MLP neurons of a small language model. Each row is named by its layer, matrix (down: output weights) and neuron, and shows model dimensions 320-511. Each number is 128 + 32 x the weight over its row's rms, rounded and kept within 0 to 255. Numbers have three digits each. A neuron's up and down rows have the sign that makes its largest values positive.
A block is one neuron, or neurons of one layer that tend to fire together. After each block is what it responds to, as a language model described it from the Wikipedia text at the highest values.

L9.down440:120112109104061069144129124087149148087074040114091106181130081132141127100118165093093147146101071121109151135146088122082150093077095164134154129098133105142100114180103176111116131079147124111116170138116121157113110061090134123128210102093196115122128117090113092133087102107106091154111128113115102143130101100146064099131161136111103146145204106105137094145198133116123120127195118087139185152107148108217099147074201152119123093130139159090103163138116148119100070118096110152139150111065122130086104138122157113090093176087119085137107131102083103080117170122128126120
L9.down819:099125119116146140177159139121137078097108122140136145145162173085117116128120195085157120177111124129140180157144153161138057066101130085115175151139090128123099171127122123144076120068126137155136090121145150132149103107133107165126114080113122112135120096076156126117085136097189040136164099102154093122172142177104090138122072127123124129079165074119121136091080114163144076131123131118077144121152126136160133125110076104195116058068036108137110080075082144154131128141151121118166121057130125148087135090196160185152085069150126159136074127052073122072089108130139112162
L9.down889:095115149145092126117103143140110130183101143162100072108113134118122146154136198132117123143094148158185128152097162128163125135119104159140140124134087151111141045136152159112175125153113149166102121159158139084186078181102174153111176112117133164117163136094080146145109098119143094150188147126144103136148141095100100149159176138144125128197119147171119130134165109145114126165150118148079188107158118164104154121135123165126112171157112128136076132106137156125168136140107126094142157092126098163106092147193060147125108170151149163136110129094145095144157159145086110136
L9.down1054:132110106074094114096132132136124175157153094117186078115128117165208121100057182138121076134161127115158093105126112165115142135152158158149110172125128111117116118162127116101091143105124124108108220130167109130134164169105129143165170155107116151089135163145163070149073096111213142136169129081201095088162118122112077137118150119108129148114173085118094074163112090099112124115134129094073158101138139157114130107083113123070127107083149134079068135139098138133070145133098115136172136210102112125138104142128097129130135110176152130092100100187123207170154129105101089108
L9.down1150:098107130098175097108114146157216103186175132127136100089081149100089055112071111112096176103122079168135122181063097111177121125147168162082146108119107157103118130140132096088077124182159114129144099142100084114109194093139169157101168146149165107134166135125120142128127071123128135129135098137148165141100096147071136080137141130143200070119147153135174138142092109206111086141139110131149109096145074184184149178084197082050115150131117162137131083135126103084130129114119138131102139153088106124123145144061098107111073090101099123110151115111147119124148099115162125120
L9.down1162:119150119140131099164103103139143118127110103124116136081089114132134130127104108106145093136167139154099181097086062129145101125150178174084118162120131151114124158114156177106094129144146171161139112121107026119174141103145169140056115135140158155058192161123130132079116130182102112176157136119145136115152144148063179177070117133161119166131185143111084143132126079150136119151092176141065129185168107143129169108059069140117149165158073123174146120114157111201109136176149141171130087129110175087150107120126103142146106113119132152083137148100122144105098131069128177201
L9.down1442:111125183101159114139124152113164135137147120088084088115089104107133120110090122128112123040122167112134187111162049124106122071071149157149159160126129100151136183056102159101138157162129108124109160173134077167074156135050189130154106127090103118162191080064119133147145092126152107131139143124153138187148180159182129126155197147149166136138129095062129092159138187118134166166119175121084083134094182131129112127119126123143109149099128162101136138119130158141128080140088122213167133114120116188130158113144111083169026130070097174109106125118127125112109147123081104159
L9.down1523:132134093141083137128094131131153117098141073108089133104106126210139097125112122142077133199116149147103132106111163123078217155078120142113099139101130133110138066098141129166158182148116066163112122134176198091077106117141131122153124128074130133189077158115179138105062116060120118091142122138131137159135148154128118104134110144176189111149134133173107080082121080096093132131114166148131140113178159103217054146121177084129136133154186134144082171105091125154141128162093098171125130078130126159170097165110128112141118173106099159106102123157165127145189117171142164132
Mid-word subword fragments

L4.down820:126173119100121172112197147169131201174124136109156214137112149064091139172125125136121088070193126137146139152121065166088162118125089150180131148174152151106116081183108129185131164108098148038135153106090117094099146107098175112135126089094136148117131090114144121109124139156117089128068138143099113129108089131086104185118130108120099138105131124122088093159095131135105123140118165157175130131091135074084124108144100135093167130065124164113127141137095108113156180111140129129126091086111087162114069154145189171115064092134128155145196097179134174148128122122163108115
L4.down1273:154139153107100072126180119168114197086134083203184122136169098128153118167098178126143141155082152081130143104107120077133153130115082137137165139120135182114168136110140117152134158161136116078110165086091124075195120075091091054138120108137136045128124086187150173130147126115148102186154168128133127107140130107163123142157059135130134162122072107113115159164141097105170157129147090107171110158141157144125125123101161164099131133118183106148127125116135130073172126124109097113134094128145142144108139071123157125105078161049160092128135143161131139120129094118125117102
L4.down1540:140151110116107121091148131128084124151135098147172067136114175146120145135089116167168139160145176195183137115117172191113081133192089126157135147140201132103158108142104124161116164115119167183159139099122136082171158076106121169134122091105146108096130125149138074204164165230140133145113132101127139090127132148139113112171108106125120187106114159109142120084076147124083113137108114136089175128144148133100151181202170162103144086138156102169162112128128124142067096149123089128106109127159109135113176156152106174089081022118094120124135125181133124123089139105112109081
L4.down1744:085159158155093136074159168131155135130149165165132168077126143142111147084133179105134105112037148145112140113153115185121089099079112105125128073094169192100100072082157123129120144125168108117142150086136086134124105083106152081084114112123114170075150121129182125180074091120081102131092113102117097126150174111137123147143112134156142156071141137121071115086084161143143121129095156148127125077149114180150095123112168205167134144131122140189122165120109135203088160117187069137146120214136148130143127086138162173070157087087169186119155132088098127136163121091133134106
Inside multiword proper names

L4.down147:127161103140126149107145098114161126138130096115151144153135153082143101132135125084089105115157136063090150085148156103165044110093141153109087107053089117166058184140068093159158119189184038090158098157116125178168108085143125138151174122138168118170127130106059112084096157119128140141123155170145125114139106168165177134101181106132137173090136118111116090143151134134142130165211169128095107160109097141099093143120113138117133139090101118141116129128173109121176146152139135141129175088148122053146160116162150167125077214152136136118121096141117154076122157124160134105
L4.down427:106128142129113107113106146150112097148120063005142147095158086163117128114197118121145211077205155165121179099152107128141133125124135161119113118103113109179118138144117157123104122218132139136121146072138144104094159112143091183160176152142095079102093143100143118094114168095179135136140148157183112178134113170113117116140142122110146117144107142114066136134073191059159166171157124101160141092149145094190107133092106186143137184129088146184089191102115125135088134081098141170142101139087161027140157156129052129123123102149133157139135113138106077112136180141117103162
L4.down940:100119157147084125165124092096105135110176093088161134140153182113143146158095125162090138111141145157149137123146158100109097129074126134134094137089100176151058115111083168168132091116143098098116058182139087148125118172077075114120126124118113105136095091135116110110183182146117146116128143141112086143183145173154124088087068135127118103164093169089099229102066181173158174161171107125187131104180143149095141150133096075106129109174093164121139076112119141150107118165134197151149094076126074135148151050067151156144169180156103142119094206150111116141144171137109104158
L4.down1017:124144109116126161099122134125112158143159092081147083101174116181142153124115072092083177117109153146166089094149097145144093084105120097139101101144122099163098120090104085116101110150139119098151062122119058133158109124161141159141117140134109135103122112103139065138113086139111119096124141136110099148114108050113130136135185114090106168124121056129096190173182156084112167164189110122146135149153139141119161121159161141131167149115139170149114140082200153063133124118166157172143106101051187156123081087130200120156082088106098149070104156131089143078193184093147118194
Transitive verbs after subjects

L10.down79:089135072207132137144156122171092152143128102125178173088109177120106115106175152100107114105143093114153133136161121102141153097084116141107023179163081204101077180152088138121063137147166097117152074121162061124083098114139120096153092092063104139115096093117068069123102138163096149072127162136147114144179080136164151104159136111168080140129141123076112154128064152100127166086167141163099141103162146105094104136108192143105146128089141140108069120116066202101185152109087164175123134050181115081098201142111145146095136230133153102135076086155100143142101106160159172087
L10.down1896:122115111115135182123113144151125150177119132142078147115132091112096113137201140120120121116153175123163110163117163163099137126139138152122128144179171165086163133124059152143173086136122106111136107138148173125150143099128130128123116157120156138207124097144087129132085137102155161149124088126122102161146111097169087164148123135124157154097167117085148125066109152188127044129098140135168137082167089067123114134123097099138154198139150115081158127127154125157106173098171109116132103138135119161097101128096122165076105163154081166144168083091146167087161155159178124100
Verb after subject/to

L10.down1441:123124146198178100154148104141104163163125173112062129129136124103066119128146121173042124185080149120064163155103100121120112127139130145132068120203118120127159099106070093111131173089136164135106142144138162119121153116131115188145127123159116169099090061116102110120158184205137150150160170164082119107154082146115119153133137092109185142178102084082104113151085073120135144160080161108164099099149111135134067132102116145108158121121134126102127147104133084143166168093146120077101145140188077124055161149132171153130118143178098064129112105155121120105168083141140133101
L10.down1585:129171144055064118165124079144120138103159104113106133103119120141095119119162121152115098108118151138143133150140118087142129128163124134153143199106102155102115155181201097150095103173103145144095138131102100168105127168157123134084149099156105148146135157071121208100148100178151150152128160086135101065128120141136107092172088190129115162069147098119082140147099139151138065142129095136170080150101068097146183088148138148165155078109089101119159107119120167113241079104113146163150083063129167091125133119169151123119204134131176095165092154118125117150126059090145115098
Table and infobox headers

L9.down117:118115190148132092124123088119125075184080176096128153102106093129157109130152104112134101186121134121178151127166084135087091184142134048106131095186174113116096165116101132135155139134107153090154126103171129134161173077175136153195159180105146155141126094144050128147159148133128188163118122163145159128159118150105141166092085101123140133124166083129145137146116129173190146129101136101087077111140116143102154132145141131148155152132166106161182132126108143100113142123117182147127084076140084147089092182159154066119157097170060137083157085119130107101117153112182093088
L9.down865:114113038158077038099071083129132195094146126135125135122117119109078111154157136150190150124181156114083179144107165145135114186131126140112137088129169163122118137160178120124174148084154111142107125140131152140120107117176177170156114112111121164151137124150112097127113118141142129122110109140097101160141155167110153107101156109086092145125163179153160125095178150091152116085137106136163091148130130165170133127156096117134121109139163106171131149096095071115147101096171151155107088074141096110103157098142142171133139188149133120118150092129192160149126096179107120141
L9.down892:076169107087146102051155085103143166155120114150152155174173138078124124100088115157037094142131108170158154110151129127174110154104108115064138112125097136133148118094162098101136134156120139118122172149112052101141157124130103183097111166091122089144109146153125107133136179132153151073102152090142164106084131150156146126181144175102104100121138124073115122100081127082140070093118156148129127115125114110102124169067084101127109173169097168101207142119130122196143137082160075098137152076124138117125136133157163143162159138144165160086120165148120117132105160178138153094
L9.down1073:151142094123095117141153140133124104128057160132104185128142076155059087176112117103081116133152085141144132133098201129169180161158165149155163128086166125126183112130103096086105156088111137110054114175137147187134115128158165113166122129081157119100106076070098124125174086147070161106097127181104130152137176186118123091153137115112120144159102102115098153140131118136207118126161148074122166077146120163148100121190159136211141123111082138110113144146144128103121096080115128114126120150148130179163130128125139165107122119196123141145098073126147065147142093096140140141
L9.down1421:070127103054132137097109109087172109137150106126147152138146169102067119162169073188142145106165107121115105108115124085172146133152153121176164095173139169136122133141127159146113105100107095134125089106069084109095159205138157213099154180119037155126121107095156187143082134045129152163110128117099101163139157174144116135154222132059061101158140104145202110168124085132145143093123158124106178056119079062135172146119113104179129158109122159119098149167114120112109151100219083104136123113080108077141150125136165128160194093151160095099114129081160143178119153156092086209
L9.down1532:137141140100114108115193131115188124122145150141138152131145110123080139111129122164059202144144082149103050068077172141096099122115089142166081089144142128198071118143131170113121155119085195146103145093137148161127125077186107097097136156104154095144110071156136117137147140151154186132185185154161174154147096108100097103109129113050137127179130167142090103145147136180122176094092113176160081109062114159141124110132121142121164096171141122127163121171129087183101139052151163129156160143143122150137161142107143130099193179154158148103116132105138126090128123098146135144
L9.down1595:151096127128134180140109123099117140158120115105083149103133106144128131124163140118146135167053180096146157136143125110133137060131168099140141107170160162089126142136083196162110161088137099158116079050073080182122179161152129093084218122161099170171138151152111142124173113120188090119185181147121151171138194173187114158060090090127125080154110173078130129088052167096164120134051159176111110121158085082157161152100158122153134129081122122160186144128130063121110157183086159113127138106129142145154111058105140103166138111097156134139136094087137124103125111183148082121
L9.down1823:106140125116104133107126132133119121127180155112103104130111078188109104151091137145120110077153132107090167113161174097107195147082146045124146169142130113102217103157154089124140105057099146140126118091150112156149086195141116123113108143084136100159147144170133100132115089097127170124077121099130073109159176113115101097086134143114117097121138122143157126111174116099117153086087098059069122191179112115077164147123082093114107105103086155129069114129125147135166095125144140134147126107130098120123132113077074185146129115164131102109112082131152083092127179120089143130
Infobox and table field names

L10.down377:088231128120111178127118103075123100164120102100152117147164086146088148148142131168155121121126107119104101157075204180128159105160148129086143146130180089122205083071196144120140137120136113155125132113167142071139182118151120102124170142170109121140128170158073175112148105126153104096093089118173165155101134113142128120126119130141101109151136131134173079139127141094179114130091129126110101114147140111132151103142101127105167045108163081148073082194067073132121091176105154092111099104195140201137062085033118156095134232118127139135168142127079148180085131102137133084
L10.down2033:085172149161120114148158136156131128094113084119200135179143104089136140127188084073125101056120081135076099129126130108142119122163060105102175071102129148138147066144126143124134140198140104149156140077122104097152128126071088143145110129113109133081102107143095169118148131163123104115147116148150137091131089143149101111130129131093199177142132160115103135086108143022137169160129092142129106133175155148110102167112106173193151107173128123131145134136160133135133157156062148088107126108128177153127110212171166129121130215101168079169113153113160148172169154087077160144
Preposition "at" opening phrases

L9.down270:099151153162082127121167121209100120106089118163114145138124110128113162112192134073096093148181152102189119093133106127173138061112122098117135156070115146116111126127113119116086138115087149125117137092144123084127132171155080133131109131126137089124083118129136068140090174135115155123143089114137139146150166137137103104146085148157139147197136088114118131146101170129175108084086168175097080093132096096106111144136107090137182116068030134118128122138132127151151144082064129142095138128138129073177149161159144108085088252155144091140071094164097150087147115193099122121
L9.down434:078088112219155206153120161143110105153171091067171169133026116148104183090165141117182142083174159116137167113100115143177142146090162097126109109123111136149113165127136092153166095132120182145116136168077122173137142243146144128095152044077151160077159118113186098137147121123097086124108112100167124145148064112077183140110160140110103108125114161166159149134147128167091160136178130122107102156143143104199145082193135156112138116125089143153162075081160124144139128130159128164106113103158176094147140165082147134224153125112101142164133078132139094114099185159106159155
L9.down688:125101133097153169098100091110137156180117126146134189093129098107156107123111075116125167075105100090206076129146135124094143132153123087090169125118096144113138130070164095072147132097162123134106143157092131136118171138164127173140128110169152126118155167132116136162147141198153050092132119142103190109131180100162155138135135153133100133137120158101116141072142058198121069144140151151134123126116104164168049094115147054129154120156191119139146078087091139176118118133064134120136118131160114102099159143115116079126085192115172110119112103151111115163137139113122134110
L9.down1274:162169118148199122068142112110096118120115191113148165088112146086048082119101090100074141142121189104165132110121128098137068142167071145110134135108166098097113150150122151109141120149115090116168168070079194111140139079141154134143145159110125133137119136081097125145114095159123169117145167191118115100135120137211123125140123141134107156109180153094148119096047139170129127122157161111144133152182158135101097110112156096063119149072124097129077175095104092147171111228135155119142129119131124166117210142149163094142149244118123122075128102174151134119120124105165186112
L9.down1383:097173104096137167123134160109129120107122123125147141136136123149145085125140128092062169145077100122148103138078127122179132094113116108110172061080130149088161158080147125146215073147155149140086103188116127090201120127137104192126177163140155124181156177124114149161187085114166158089156130155135126155111174100138081080104107176137124185127148088107126147169118155123123047130102120118144141101126143099098144102168099144135141150154182105147119118160156116167138158100157143091131131111088143100145089157109153160120169075140126157096086167114094192159162169163123103132
L9.down1666:167145127152132164155108078115128110200153163145193096051117139108112173026133138121092128132125140109090072174145129139112140099128084134108110117122123149115118151085105122147138117117133101161184144121115127161106183129109142140114100146095112169105116124135082113166115117139125132126167124132155109073130108150091160140115154143125141126129143132160082121119141110100122109117130112155119100163160146154132121152071177156150093125183117156106066126154177153078111102168162128137112075067125104141104146136191090105125074106101134177123078181104052048193146126086119114088
L9.down1691:161125148132138074129107118141076083162147113168115138107104175093084132138140153127191115086147101109111138119163146120156138121068053160175057121102100155142061139139094132115084146151151149161128120112157115119097069092016158069162093085079123106082142046115174131123077155178125171122110159111090093131170062171117189148138169121086150084118131150137136146102091137159145192109132134130133139114106155123147129134185149154178156131136108077144134099125115153143132121178056143194127189136155138113115218105168148130149167173083096115131135107184167087113175112126129147176
L9.down1824:071107140117105130217156143108087149156109108117152129086078118124127141113131146084125087184111080174149143137136162162119166070111146161130157110122171120164114136176089115121117142110098144174088174166154207116126111162126140113114085101112137140116123132120131135132128098126129157098051142136142154122150104136169139113111153165112120142120154158107105155119077149149203115137170093126137106130124131136108138168099075156074096141079172148102132116095121158182145129144126194082086101177156106151093144155041134011127111167151176145124093109142067156110146161107105174104
Verb completing its object slot

L10.down357:076077190040188074194127073155144159127074094174073134100145194137096111177156149118116146119158105125085153117138136114147149152150103119155138139076183086090096171135158120160166143160146141120088138080155120173100167123045151103134178150137150111164148150081159126118142112159130092166163139093063042159086158209111113120078151126087135146131152146143166124147116144125142161130064114127102173121143072191171055139098158158090149117128133238106115144155166126104179122158096145173136132141153069147138169085146125083114126164129135154147168159094128088092173109100142133100
L10.down629:104146088148134095125082136126128124133161100097091081089148146113170113149121114078101092148120106110151191137164124176163139121184115126127184079151192141139175145190166106116118118197158194127074159108108130129156232101127154108142164144135113136129122090118047117131133100121150128141085112060069081126115094160043097152079106161067129128136196146127105100040105181189136074093165095127127112093172180165126124120176099156101145142097118141132137173104071168050191152097129158167127089172156106135151145138114129121092119150114136155161101186137085139106093045172157136042
Mid-word stem fragments

L9.down243:186154174118095044086089131155181136121088155128082148167210107154118150076103213121108114163132091130128089120139156143144105167104137036121116122063164145114133083077136113091110168139112160136137122092147124138089126101059143141140118074121127116097060150128143118091104203165161135105174086101093153173190146043144157131138113105217138148124121129122124138131143119046195130125115111101222082109073092131144094121075144197150149123147129101103161139079135149137090116113110138151125146132196100127076148128131112167102146199124138180174101088145158111105135144154134121154
L9.down340:172156137083116134160105136181131135175164111205097130118157175091068152123098219139101129139116080107114115078171127166130117163149133128099108116107139204175118110162113145121136200121129140085117133175128133101039116102101119110111129085056164158164114168115122127149151171148126114135141118145099146113125187148171110068144152099118116124097142091176107135125119186155156151067101129132146114081159134096145142060136118109167150172150121116131121213141151151143139130106128144125125115097133145119109141092123154192175093106128132186116163098087164167211069091181192105126
L9.down917:123120098117180167094144170156125080145155099128184083118096102088152120128157150082135122176073102108112087097149114082122186093133130185135107133129093119198179128102068121080191151081151110189078152099170126161109037170101125087115119152107139160121092163163185101113126179110134117139130063142085139050182069125164152147115131138119158093156175137172130128113179180072179158171169116116133149131123075135122139099189130223113157118142190130128204143169142130176120128132143141129104200110146130106106077103103115115121110143099121113095121111111132117089130114049138077126
L9.down1100:117092107099148140133081143079142093188071125154115079064103135148194147124100119165116186145122129152107128106122192140053089096088163116122084098138144147132096063125120155149081052096136112147140128126114133169126152139129130087049144105109115102116106109129134122157167143108099115122139139156102056141105107101115110088154162146111203148093086190148138070178090180117127179158119095080141110165163112148128152157153095143204073118120135124125166104168121136149116078082138147109157154123096113155160131120131075136062179025127078157147120135072074087085158109153129135183
L9.down1276:199127074118130174184152100116151129062096117125135006096145106131098077109123150114169107162096080176137068110163094108125113158147115123137000112128177109103147159147104148098133115150112118076106150233155165071120117107153100135137122141173104133125175161173137106127218195116123118135114146105169163093184092134118102098101141107142135133130076121143118143132127143117185171125133133102103135148176122196079100100191155115160161130105133143078163167128153120176123083156074092176085128107141206139123110144128166184116156072111194116141071111089146142181176157079177177127
L9.down1533:119072160141137087101182135092177092154093081117091157193158063166163151160180124120135145146188097166128106153072112148092123076116128111141137190093095120130073155162129181128198134177160090149092085171090119151137161056149145142147136135063115129115150155120112098155106114133140125124149161053133071118140087149204145160120052124094129091128166184117157124153165122137147141088119166116058114127149058115124116149163217168129131173075096056147210125111148107123053195181081173151079126141173120069095080183123128139122119151176111126158105093181107084150103153111112096105
L9.down1762:130141174139124118122077154141079128143093115157119119069087130141125100169124166080074149121166150126132155135139126155154110077176073155144146131102148122116189169116141159104173139224100117154105059128138095048141147098096152183084096118131104108155081061121134121086134113061102094131154118158087124131088164174118157143150134156101088106141090117107132135078090077125105117160137124179061139138089027168118153144119146110143133104139175115167167150156144136123183145134108161117104085090126092072086122161156164106135065069118134040077096122143096108118163144138090136059
L9.down1773:113130097109171103146151123162052056090124124174150075164152141123172149198127094130137105141116085106094070119076119151156092065125099120170145098139126131162149139113095098140134094101151102127121137110170082157186036088116109154162133078109108100153190190114096085154147102053124130139166090137117114117131108118131136128127099109104172107147102114138108057124110112130207118139105094101105210122172080142115130164140149066106056120136109102065123085113127128136155137109066123117049136162136125068088093105134122093129097058147133101146082142106071136122166145064114129178
Locative prepositions before places